Weights of a small transformer language model: MLP 768 SwiGLU, a variant of Adam for these matrices.
MLP neurons of a small language model. Each row is named by its layer, matrix (gate and up: input weights; down: output weights) and neuron, and shows model dimensions 0-127. Each number is 200 + 30 x the weight over its row's rms, rounded and kept within 0 to 999. A neuron's up and down rows have the sign that makes its largest values positive.
A block is one neuron, or neurons of one layer that tend to fire together. Before each block is what it responds to, as a language model described it from the Wikipedia text at the highest values.

Description: Negation and aspect modifiers. Words and word-starts right before a predicate, mostly "not", plus still, already, never, previously, newly, re-, and look-alike pieces (notified, beads, reais).
L3.gate203,242,214,178,217,186,221,192,163,209,178,179,171,184,255,198,192,177,226,141,154,207,256,203,189,198,223,188,226,206,208,233,182,210,226,221,161,183,214,189,235,179,212,230,223,185,205,224,180,261,194,260,195,208,172,197,178,153,229,163,187,172,177,175,234,231,211,230,198,202,140,195,186,155,176,237,139,195,222,202,180,249,242,182,204,217,163,211,190,220,224,218,186,239,201,229,181,176,202,248,186,237,214,184,190,209,198,196,187,229,230,203,228,204,270,195,176,236,222,221,217,191,200,218,190,205,162,170,184
L3.up203,169,143,150,191,189,187,194,211,178,216,210,243,196,208,176,221,190,236,175,151,119,262,211,186,238,225,178,274,206,213,206,190,216,191,262,175,220,227,220,243,207,253,228,210,204,244,195,199,206,170,227,184,157,170,179,164,187,221,158,219,213,204,201,167,200,230,247,203,207,122,211,179,157,162,241,175,229,186,161,218,260,233,177,213,216,231,187,205,223,166,237,193,208,209,195,177,212,245,219,212,220,185,213,215,191,240,218,226,277,241,125,227,144,221,181,212,183,221,198,183,205,176,236,201,253,167,167,197
L3.down203,206,214,197,206,165,200,199,164,205,222,211,188,164,208,142,222,142,216,178,151,185,267,207,218,181,176,181,210,213,122,202,239,190,179,202,193,202,211,198,224,190,212,262,180,108,235,162,200,207,206,213,192,186,187,242,223,151,203,184,174,230,263,180,180,158,224,201,194,193,202,225,229,160,184,253,155,238,176,237,231,189,160,214,134,227,212,226,116,239,190,140,187,186,226,185,189,216,239,221,172,185,217,217,153,141,240,240,199,268,187,193,234,174,193,166,198,181,224,169,244,184,176,284,184,186,188,200,175

Description: Negation after auxiliaries. Mostly "not" and "n't" right after an auxiliary or modal (has not, had not, can't, don't), plus stray table pipes and punctuation.
L6.gate77,215,173,238,198,153,171,203,191,170,167,173,171,102,222,214,267,186,188,281,215,146,226,227,137,232,166,205,146,150,246,246,127,214,210,200,198,157,241,245,213,169,129,221,167,212,219,173,173,197,225,213,182,176,217,217,240,222,196,147,199,215,233,190,236,227,212,164,259,184,200,216,181,233,177,255,172,208,236,191,223,255,170,158,188,213,220,202,257,182,202,201,217,231,211,211,194,215,229,178,167,239,219,224,168,225,225,160,200,233,186,205,174,190,175,214,149,236,237,217,162,224,196,225,200,171,211,223,204
L6.up77,204,147,159,197,185,162,203,256,226,199,208,204,250,227,237,247,216,205,205,250,222,200,228,247,210,203,221,205,212,170,197,230,172,185,243,221,271,189,181,231,264,195,210,135,164,173,210,174,177,218,213,214,222,172,194,209,172,239,205,199,169,220,182,200,199,262,196,234,202,200,223,204,205,216,234,205,236,176,254,169,139,174,261,219,219,264,234,229,222,197,207,226,207,138,222,187,191,165,133,215,212,173,198,209,208,210,250,184,210,246,195,139,238,208,159,196,208,211,161,216,204,219,221,173,208,156,235,212
L6.down77,208,245,229,223,174,148,168,228,212,201,204,200,164,234,161,210,185,170,172,226,164,212,209,207,179,280,256,241,242,210,223,152,205,223,203,239,190,163,127,171,175,106,233,207,209,253,173,223,259,231,214,167,172,169,153,182,241,171,224,246,190,115,181,226,163,213,232,249,201,142,233,187,174,186,153,180,181,248,205,200,216,224,171,207,156,223,194,193,189,219,212,193,243,135,200,223,172,219,228,264,259,247,183,247,199,179,168,157,254,187,178,190,214,210,240,150,202,198,173,148,218,175,213,168,207,176,202,221
L6.gate205,271,183,144,244,182,172,205,192,209,151,212,137,128,233,206,191,231,205,170,189,233,206,149,203,206,225,191,215,215,220,190,249,240,206,239,189,234,254,212,230,189,192,198,195,175,229,227,199,187,180,153,212,166,211,205,198,164,184,218,195,217,241,184,172,211,172,220,195,145,214,178,210,251,212,209,164,183,176,180,149,183,228,190,219,217,162,209,156,240,165,217,200,234,224,197,201,247,195,247,209,187,243,205,183,183,246,145,187,231,180,244,186,212,242,230,228,218,173,200,213,230,180,210,251,225,208,219,150
L6.up205,159,198,177,199,221,206,195,181,189,190,207,164,183,213,205,234,252,163,218,230,199,263,168,190,158,208,192,219,217,137,141,226,188,154,256,148,202,176,207,185,225,189,210,190,192,163,164,189,207,138,217,209,181,181,221,194,130,174,232,207,190,181,183,234,218,174,214,203,124,197,199,231,236,254,185,198,186,154,167,149,213,225,187,246,219,204,244,198,228,187,235,199,181,227,181,164,171,140,184,186,153,227,170,181,142,215,186,204,233,209,188,163,189,269,250,212,211,237,238,203,236,149,268,199,205,248,210,211
L6.down205,173,206,244,224,240,213,173,180,258,175,213,248,230,246,167,229,154,282,189,149,190,175,157,191,147,253,231,164,204,219,234,219,188,200,201,234,205,158,177,211,245,203,181,182,188,143,204,207,173,202,176,222,195,158,193,278,166,261,166,220,172,223,254,227,185,201,216,164,201,196,157,139,216,210,183,201,196,156,207,188,186,245,207,237,215,182,176,205,218,186,136,162,205,196,191,238,152,204,201,206,182,214,187,159,197,214,169,193,197,195,208,226,207,203,182,239,196,149,220,130,235,214,198,204,248,207,205,184
L6.gate234,221,200,222,218,251,182,213,184,223,190,231,179,182,179,205,213,255,151,217,212,219,234,200,203,137,153,278,168,201,198,187,215,168,183,278,182,211,140,167,237,219,194,223,196,107,216,206,200,211,224,172,260,179,238,197,212,161,231,153,172,148,221,210,252,198,224,241,172,230,200,210,215,238,187,211,196,185,170,257,193,194,234,169,263,225,185,198,223,219,193,200,216,215,189,162,183,241,254,145,211,232,184,213,175,202,216,191,180,208,200,206,221,195,228,246,226,198,186,178,199,168,194,208,185,209,142,173,210
L6.up234,236,177,251,263,226,136,184,206,159,194,199,198,178,206,232,194,194,204,143,208,219,170,232,191,217,205,209,211,202,250,248,196,197,235,246,159,112,218,151,176,165,176,198,203,196,211,181,200,238,200,178,212,211,203,183,186,205,262,216,172,186,230,205,230,171,196,169,208,181,204,195,235,232,213,203,238,179,226,243,222,222,226,165,155,146,197,223,225,200,183,191,206,165,197,209,216,186,189,149,183,179,240,217,205,188,215,208,206,186,217,169,239,166,250,219,175,223,261,210,181,165,116,161,137,196,210,224,195
L6.down234,211,193,232,229,222,226,214,214,200,147,181,207,213,161,234,164,206,206,197,203,173,120,226,165,203,218,235,166,171,198,217,209,207,240,245,227,205,212,192,201,138,162,170,200,203,194,180,155,187,248,225,222,164,171,272,196,190,239,204,184,165,91,213,152,198,252,232,244,236,217,226,205,234,184,256,207,293,204,259,200,144,220,177,157,234,147,176,214,214,173,182,170,253,189,184,240,171,175,173,199,174,278,166,203,207,224,187,185,213,211,235,162,240,198,197,256,214,223,192,199,208,164,209,192,240,208,203,221
L6.gate389,161,251,258,173,183,169,173,193,142,227,237,246,210,230,227,191,212,206,217,205,207,221,225,212,225,165,252,205,172,218,150,189,195,170,233,216,167,229,220,179,240,185,204,149,163,211,206,230,154,188,193,236,203,182,202,217,174,159,166,180,253,221,161,193,204,259,186,219,213,181,235,229,178,128,194,198,228,248,240,213,188,214,171,232,245,196,208,163,185,236,172,234,220,156,195,180,186,176,176,179,223,234,183,172,195,200,248,186,249,142,207,222,173,160,158,249,231,190,179,213,205,215,248,195,170,204,176,263
L6.up389,191,218,193,209,234,195,196,211,204,173,224,185,149,179,231,239,206,164,237,167,214,149,178,203,216,207,176,190,163,237,204,178,139,201,203,193,168,190,128,201,213,176,165,226,175,210,230,214,219,165,164,194,157,245,193,246,204,185,212,256,187,212,178,199,194,232,250,187,164,251,195,252,222,231,163,173,203,193,194,181,190,230,167,180,167,193,159,208,197,205,171,183,210,172,181,188,246,124,177,203,163,234,187,220,169,185,205,197,185,170,209,226,195,260,226,237,211,237,235,203,255,136,186,191,280,208,157,229
L6.down389,213,211,258,232,165,221,256,208,159,184,193,209,193,200,217,193,234,153,233,178,192,225,187,178,148,211,280,243,166,186,191,170,245,242,173,183,215,246,224,180,248,199,193,214,176,257,239,219,144,199,142,185,176,190,277,219,211,224,181,206,203,232,206,172,240,227,164,190,195,173,165,191,224,209,196,211,175,217,205,242,249,197,226,193,233,228,201,257,218,163,186,191,189,183,234,209,206,181,183,176,220,215,214,203,188,128,187,181,218,212,203,226,184,237,248,177,192,206,181,201,194,121,188,181,201,182,215,184

Description: Preposition "in" before dates. The word in, especially after released or born and before a year or month ("released in 2007"), plus sentence-initial In and In- word starts.
L3.gate270,216,266,223,172,220,175,255,199,144,190,203,189,199,214,239,193,253,212,155,213,214,190,252,194,207,186,234,196,144,187,226,127,205,188,191,223,218,242,194,166,248,200,193,208,218,203,215,227,217,196,160,191,173,218,213,185,184,209,160,126,200,200,190,171,216,140,199,182,200,206,234,203,179,188,214,189,224,267,194,211,200,180,192,261,232,190,200,154,177,192,182,227,213,176,195,215,191,180,238,247,225,241,198,165,234,217,218,204,179,199,143,146,217,196,186,236,170,204,241,273,189,208,238,195,155,214,195,151
L3.up270,200,262,205,123,209,224,253,192,149,192,204,179,235,201,269,209,209,203,168,202,217,211,162,185,211,225,221,230,140,183,232,162,151,173,162,199,239,226,169,192,218,206,185,135,199,211,184,231,175,211,209,139,171,205,245,216,163,215,199,126,196,210,193,183,154,176,215,206,172,149,236,146,183,263,232,246,195,265,181,222,204,213,219,228,198,226,178,155,213,198,183,203,230,237,208,184,121,198,239,177,171,211,183,163,216,189,256,216,220,228,147,184,195,236,211,221,146,223,234,201,165,199,163,242,195,234,213,187
L3.down270,159,195,161,160,184,187,210,186,173,169,200,171,207,161,203,238,204,167,219,173,238,205,178,245,187,186,210,180,161,158,167,212,178,210,185,200,186,209,185,173,185,174,185,205,213,233,217,230,207,218,192,215,178,189,197,181,204,191,242,219,201,240,225,225,169,181,205,210,211,182,242,130,193,235,185,241,243,221,316,207,164,84,186,189,178,201,253,196,217,186,266,211,202,205,216,160,198,149,207,195,195,249,177,120,115,209,241,201,159,220,179,236,210,193,238,174,180,243,182,195,245,175,209,204,218,265,199,187

Description: Name pieces and partitive words. Middle word pieces of foreign, mostly East Asian, names (Ryoko Kui, Kengo, Shing), and function words after quantifiers or auxiliaries (many of, some of, did not).
L4.gate370,186,211,224,208,211,170,225,228,238,180,185,154,208,126,195,175,257,193,192,235,216,214,171,226,248,238,226,199,229,175,204,215,206,240,179,190,174,188,172,229,193,252,219,218,190,154,200,248,197,191,299,232,183,243,189,211,219,193,224,182,187,180,178,166,215,209,228,195,201,179,187,206,235,209,152,215,216,189,153,273,164,221,166,244,212,200,197,159,230,244,214,268,205,210,201,172,177,234,137,220,221,177,183,203,236,215,223,222,153,214,200,245,194,189,214,157,171,245,196,250,205,223,204,195,146,220,182,206
L4.up370,181,210,133,223,202,173,237,237,250,226,159,197,185,157,215,205,191,184,211,162,206,229,150,212,153,203,223,173,192,202,183,195,203,200,215,225,199,212,163,213,167,170,220,179,161,166,235,222,201,247,208,125,196,239,203,167,180,142,215,150,213,186,155,191,248,179,225,201,222,198,192,222,199,259,194,242,229,204,191,191,145,190,187,197,139,222,203,210,229,183,185,191,184,184,201,189,191,180,202,211,201,184,235,187,238,190,243,228,184,204,191,232,219,181,207,279,207,220,244,190,186,241,209,205,197,189,221,194
L4.down370,199,174,179,204,211,218,213,146,229,221,226,194,199,185,180,185,189,198,222,224,161,173,213,180,184,177,155,232,188,230,171,173,187,198,194,171,186,164,171,242,206,261,169,177,253,204,246,217,177,194,167,227,162,246,244,223,191,142,242,203,187,168,149,130,211,113,188,217,203,198,244,221,156,243,200,165,167,203,246,232,153,211,195,260,206,216,168,204,232,222,216,190,209,225,210,145,175,216,189,259,184,163,171,185,229,156,155,221,187,214,183,208,218,232,183,242,266,223,235,167,216,193,239,226,192,204,208,260
L4.gate613,237,227,192,248,169,162,270,232,161,202,172,192,162,234,179,204,164,172,188,198,187,186,188,220,216,203,161,204,228,191,176,166,206,194,249,200,240,182,202,227,194,167,187,238,210,168,239,207,186,207,222,227,229,130,224,186,150,214,214,212,196,183,207,174,205,187,213,196,227,199,219,196,216,150,153,251,127,252,191,169,156,215,222,197,214,181,198,236,207,217,240,222,205,201,182,169,173,192,181,206,207,223,179,171,198,156,204,204,185,189,202,212,248,235,221,210,200,169,160,245,190,253,196,175,196,172,169,152
L4.up613,203,142,201,187,190,247,228,241,156,137,218,195,177,206,236,235,244,164,200,209,237,192,158,219,199,171,231,173,209,237,229,191,185,175,226,228,157,247,194,147,236,234,174,177,203,186,191,140,210,210,203,169,182,247,174,204,211,171,181,163,152,192,199,188,164,189,159,207,202,190,219,216,193,208,201,197,200,221,177,227,192,235,229,234,240,159,192,186,233,247,225,254,166,192,212,207,167,202,199,179,206,274,220,185,142,280,243,267,244,190,234,191,251,248,181,201,221,237,200,196,181,184,218,154,193,185,192,210
L4.down613,211,152,200,212,185,243,211,228,165,185,187,212,228,241,237,178,197,210,173,268,155,225,175,159,190,194,216,211,175,204,161,222,169,194,188,184,155,223,175,207,225,151,217,170,178,210,167,190,254,237,164,177,121,211,191,221,223,221,190,156,200,242,242,213,179,166,232,208,223,236,202,232,178,170,196,201,173,237,197,211,188,219,193,216,183,141,177,184,215,172,204,182,156,108,198,178,195,217,154,215,239,202,244,190,233,232,247,178,220,211,248,160,208,219,210,196,251,229,170,157,207,162,195,253,172,196,168,271
L4.gate621,215,205,174,241,184,195,198,213,186,238,212,260,180,189,197,181,146,168,224,183,191,257,180,186,174,206,238,290,181,190,190,222,192,201,242,217,223,175,171,212,215,209,201,179,111,189,208,223,176,209,209,230,218,154,224,207,194,202,224,219,230,173,202,230,239,171,290,210,217,201,209,199,198,178,192,203,243,228,222,167,232,218,190,267,206,163,194,206,186,251,204,153,228,199,205,225,214,200,261,197,222,218,228,179,225,232,210,268,215,246,254,203,214,222,204,222,202,178,185,220,216,197,218,203,197,214,171,206
L4.up621,173,239,195,184,200,185,268,179,198,144,197,184,148,169,196,170,233,210,152,171,188,234,216,211,186,160,160,180,181,175,154,239,255,234,171,179,163,183,226,236,205,182,240,181,196,212,212,235,234,238,200,243,250,203,179,239,209,159,217,170,214,188,142,236,182,147,234,135,209,198,166,184,218,192,171,237,196,151,170,191,211,179,216,218,221,236,217,181,214,219,171,170,190,199,142,189,187,190,198,204,172,208,194,223,223,211,227,192,258,173,217,254,189,175,261,218,213,234,213,194,262,197,187,188,214,215,218,191
L4.down621,218,226,194,244,182,194,208,179,228,186,261,182,144,196,211,197,158,182,175,223,208,213,227,156,200,180,210,169,196,198,207,210,231,184,264,166,199,184,142,269,258,217,196,191,208,257,207,240,155,193,207,227,211,192,171,183,214,198,224,248,190,124,252,189,192,221,224,234,219,202,189,219,236,171,209,159,187,169,183,200,209,164,195,222,183,237,166,186,222,196,177,151,200,253,185,184,127,172,250,176,200,199,180,247,229,221,222,200,233,232,233,252,180,153,202,209,196,149,211,178,281,214,175,213,241,194,210,223
L4.gate692,228,165,190,202,180,193,163,160,206,162,243,237,218,199,172,173,211,207,186,209,177,148,263,241,147,174,177,186,178,186,173,215,211,240,247,222,234,156,206,202,172,240,176,200,174,172,214,198,205,227,202,176,206,200,197,261,157,173,184,191,212,197,228,194,166,216,181,217,239,236,197,227,203,217,179,232,216,199,163,151,200,202,198,180,172,229,190,190,199,188,170,157,212,143,184,191,181,245,206,204,246,180,216,127,145,212,217,215,236,153,188,163,165,199,197,193,226,189,224,144,238,182,168,202,156,146,198,229
L4.up692,210,200,125,219,141,199,207,200,197,208,225,164,175,138,229,211,203,174,184,191,191,187,207,203,210,176,202,226,224,163,177,187,229,223,171,210,194,191,190,205,172,223,225,182,225,177,158,190,208,175,195,183,176,193,180,177,183,187,228,237,223,158,195,246,221,213,213,203,210,159,205,145,205,169,231,227,227,217,222,225,221,226,168,201,173,209,221,220,193,240,231,224,154,217,164,157,216,216,229,122,195,197,237,187,199,131,195,215,234,169,219,233,167,192,157,137,212,224,225,170,216,175,188,191,220,159,250,215
L4.down692,255,140,209,202,230,171,200,209,168,224,193,179,201,221,173,188,167,175,218,246,208,198,193,203,162,230,150,192,225,195,196,213,221,216,147,206,208,162,216,266,119,184,148,181,169,169,192,176,206,228,197,200,240,182,247,257,222,270,229,223,220,206,224,232,208,232,208,210,207,197,184,184,188,180,178,212,206,262,64,224,221,263,160,223,224,290,199,230,169,233,159,229,163,242,182,209,201,178,213,149,241,249,206,163,181,202,208,204,217,193,189,240,174,183,207,188,166,231,238,191,168,208,181,246,251,196,194,199

Description: Preposition "in". The preposition in/In, especially sentence-initial In before years, and in after degrees, universities or events (in Glasgow, degree in law).
L4.gate242,219,202,247,163,213,178,248,202,166,213,194,204,200,195,193,247,164,217,228,171,261,207,199,203,204,130,237,174,168,151,235,239,90,198,182,176,218,205,175,199,250,147,215,193,203,201,196,207,233,190,177,189,194,173,191,235,175,134,241,212,183,180,168,273,208,234,151,197,182,205,192,196,184,221,188,184,137,192,224,216,167,224,201,251,222,253,197,223,205,220,215,236,186,156,193,164,137,180,182,210,230,213,240,162,200,195,153,201,194,231,143,231,177,197,155,246,239,221,202,197,218,185,206,224,143,207,208,213
L4.up242,225,217,134,173,254,206,286,189,196,229,198,211,224,220,246,212,227,184,210,207,225,184,256,233,174,191,260,193,223,201,226,184,251,188,201,183,205,173,215,176,201,171,175,177,164,198,247,238,213,253,251,202,228,170,202,190,195,219,213,171,239,177,225,201,191,197,189,252,191,202,243,140,162,222,163,175,158,173,207,220,173,189,222,234,177,188,160,246,207,254,241,226,211,185,134,228,228,192,223,224,187,219,175,180,185,189,189,190,184,178,164,224,242,188,202,223,198,168,229,228,206,196,202,181,252,191,207,243
L4.down242,189,184,177,160,181,183,233,158,175,199,212,227,242,195,265,221,224,122,210,211,190,182,213,260,166,218,215,199,159,201,179,250,208,196,162,251,196,177,194,194,191,121,234,168,219,177,194,237,207,255,220,224,208,179,227,190,226,194,217,197,228,260,207,198,191,112,163,205,170,212,187,187,223,190,221,193,189,169,286,217,174,191,208,194,230,233,247,243,211,200,243,197,178,213,185,182,220,155,211,200,167,185,178,179,182,167,205,239,217,223,198,156,198,204,183,202,203,226,212,198,206,190,194,215,199,292,190,194
L4.gate395,216,178,159,196,271,189,206,257,161,177,226,154,217,222,127,191,167,214,158,178,206,233,218,182,206,181,194,142,176,244,187,218,185,291,195,222,214,257,224,156,216,166,195,163,147,210,191,229,233,157,223,186,198,209,196,150,226,202,206,181,181,199,221,228,210,191,203,226,201,226,239,193,214,269,252,215,199,170,214,200,189,204,195,177,197,270,249,179,220,240,196,187,187,207,223,217,139,177,253,203,240,210,231,142,263,205,213,232,172,177,178,241,178,226,138,222,199,167,204,219,287,190,232,274,202,165,207,199
L4.up395,238,161,149,183,235,198,147,258,166,234,190,210,193,236,182,170,204,174,135,156,184,201,238,195,155,149,163,237,173,183,154,177,244,188,195,135,246,204,176,189,165,186,205,204,185,233,185,218,185,199,227,236,151,136,223,199,245,199,167,155,190,199,217,203,260,209,196,170,218,194,196,172,216,217,251,220,146,196,223,149,188,208,238,171,173,192,145,199,182,213,209,191,191,155,196,215,189,181,186,226,213,188,232,190,179,237,246,156,209,173,220,253,231,166,169,224,183,170,242,166,251,210,210,165,164,183,163,172
L4.down395,153,194,221,181,267,202,199,221,158,161,231,197,177,296,155,185,169,208,179,176,188,214,195,250,161,225,201,162,194,181,171,155,226,203,214,179,234,184,188,223,177,239,235,212,227,169,200,219,218,202,248,274,203,193,237,141,167,159,245,219,186,198,203,159,171,154,186,265,206,165,270,147,178,192,174,220,128,180,221,176,217,192,198,185,174,215,197,204,243,247,219,211,272,246,198,220,180,162,202,241,220,176,230,209,252,234,222,225,196,237,217,197,157,184,237,202,258,218,225,219,214,183,183,159,153,210,198,165
L4.gate432,186,220,239,185,201,182,247,213,228,139,263,156,173,182,204,117,167,232,164,190,218,170,206,216,190,191,208,205,169,182,233,181,164,183,225,233,201,220,198,230,211,209,191,215,160,206,175,165,181,227,209,139,201,209,202,242,151,246,188,198,185,218,203,232,218,171,181,172,245,205,212,209,193,165,143,188,205,236,215,173,209,204,186,222,184,159,190,197,228,194,198,257,263,153,232,226,261,247,187,262,238,194,222,199,184,168,195,223,158,188,223,172,217,213,146,257,215,223,191,188,238,177,220,210,211,185,205,188
L4.up432,258,202,226,218,210,205,197,188,152,178,225,151,202,179,189,202,195,203,164,189,200,149,213,249,191,191,206,236,212,216,205,165,160,191,175,258,168,189,159,170,225,204,208,191,199,165,154,197,223,194,239,163,188,207,235,214,195,214,214,233,238,231,204,218,179,152,196,208,257,206,202,232,157,229,192,187,198,241,183,138,245,152,174,223,233,227,235,239,184,206,231,238,249,170,233,201,201,190,175,216,243,202,179,206,213,220,192,225,203,229,211,188,185,218,173,233,209,289,202,194,154,195,213,224,185,217,164,158
L4.down432,200,191,157,176,264,222,183,193,187,217,179,189,206,176,184,165,235,179,184,262,170,207,236,262,213,176,203,218,172,226,170,213,153,176,190,232,258,235,175,198,205,219,172,239,202,188,233,239,211,185,191,188,215,181,188,187,190,202,219,209,201,258,207,168,194,137,158,221,156,194,233,208,182,224,212,227,226,184,329,197,199,147,173,202,208,221,235,216,232,185,244,194,210,288,187,206,192,175,182,253,138,189,162,214,195,226,206,190,210,217,211,202,208,185,226,193,209,190,242,169,158,126,201,211,173,247,194,215
L4.gate734,222,204,210,183,250,219,258,186,225,215,206,187,225,273,171,128,183,181,204,184,245,224,242,252,101,186,164,206,172,201,235,149,135,272,216,182,218,193,200,179,169,197,219,186,168,133,216,195,186,211,204,224,185,189,207,158,182,221,190,217,203,211,150,187,209,223,225,181,173,184,205,185,211,207,184,182,208,181,249,181,195,247,160,245,199,183,211,222,115,194,208,178,216,191,251,178,166,214,188,182,203,189,246,233,177,202,180,194,209,156,178,148,222,209,215,205,215,256,200,253,228,214,175,228,202,186,161,193
L4.up734,245,220,198,202,199,151,197,206,199,166,143,177,165,216,258,150,179,155,184,209,190,213,252,184,195,202,188,168,210,236,216,147,194,182,221,202,227,202,209,211,223,178,207,209,212,164,226,173,200,186,224,196,176,182,179,168,190,251,223,269,196,180,139,210,168,156,200,187,201,214,188,203,257,231,171,222,164,203,200,196,168,226,217,197,217,197,197,259,189,225,198,234,167,230,214,184,174,199,250,188,195,205,219,154,215,203,187,186,191,204,221,253,216,223,110,218,179,153,246,234,191,220,212,239,227,207,204,223
L4.down734,228,208,142,168,180,128,192,204,174,186,183,194,176,203,230,143,232,173,184,199,199,238,184,204,187,144,205,216,181,229,192,219,239,189,181,215,235,188,174,168,189,149,190,155,185,179,164,234,264,179,212,230,241,176,188,235,213,234,205,272,227,268,183,189,151,168,215,155,187,231,160,215,225,186,209,198,178,251,202,220,219,147,225,231,195,204,210,186,255,186,211,142,222,233,115,185,197,153,212,217,188,207,164,143,222,188,190,198,139,247,151,217,153,206,198,252,193,232,259,227,271,238,153,189,201,239,217,178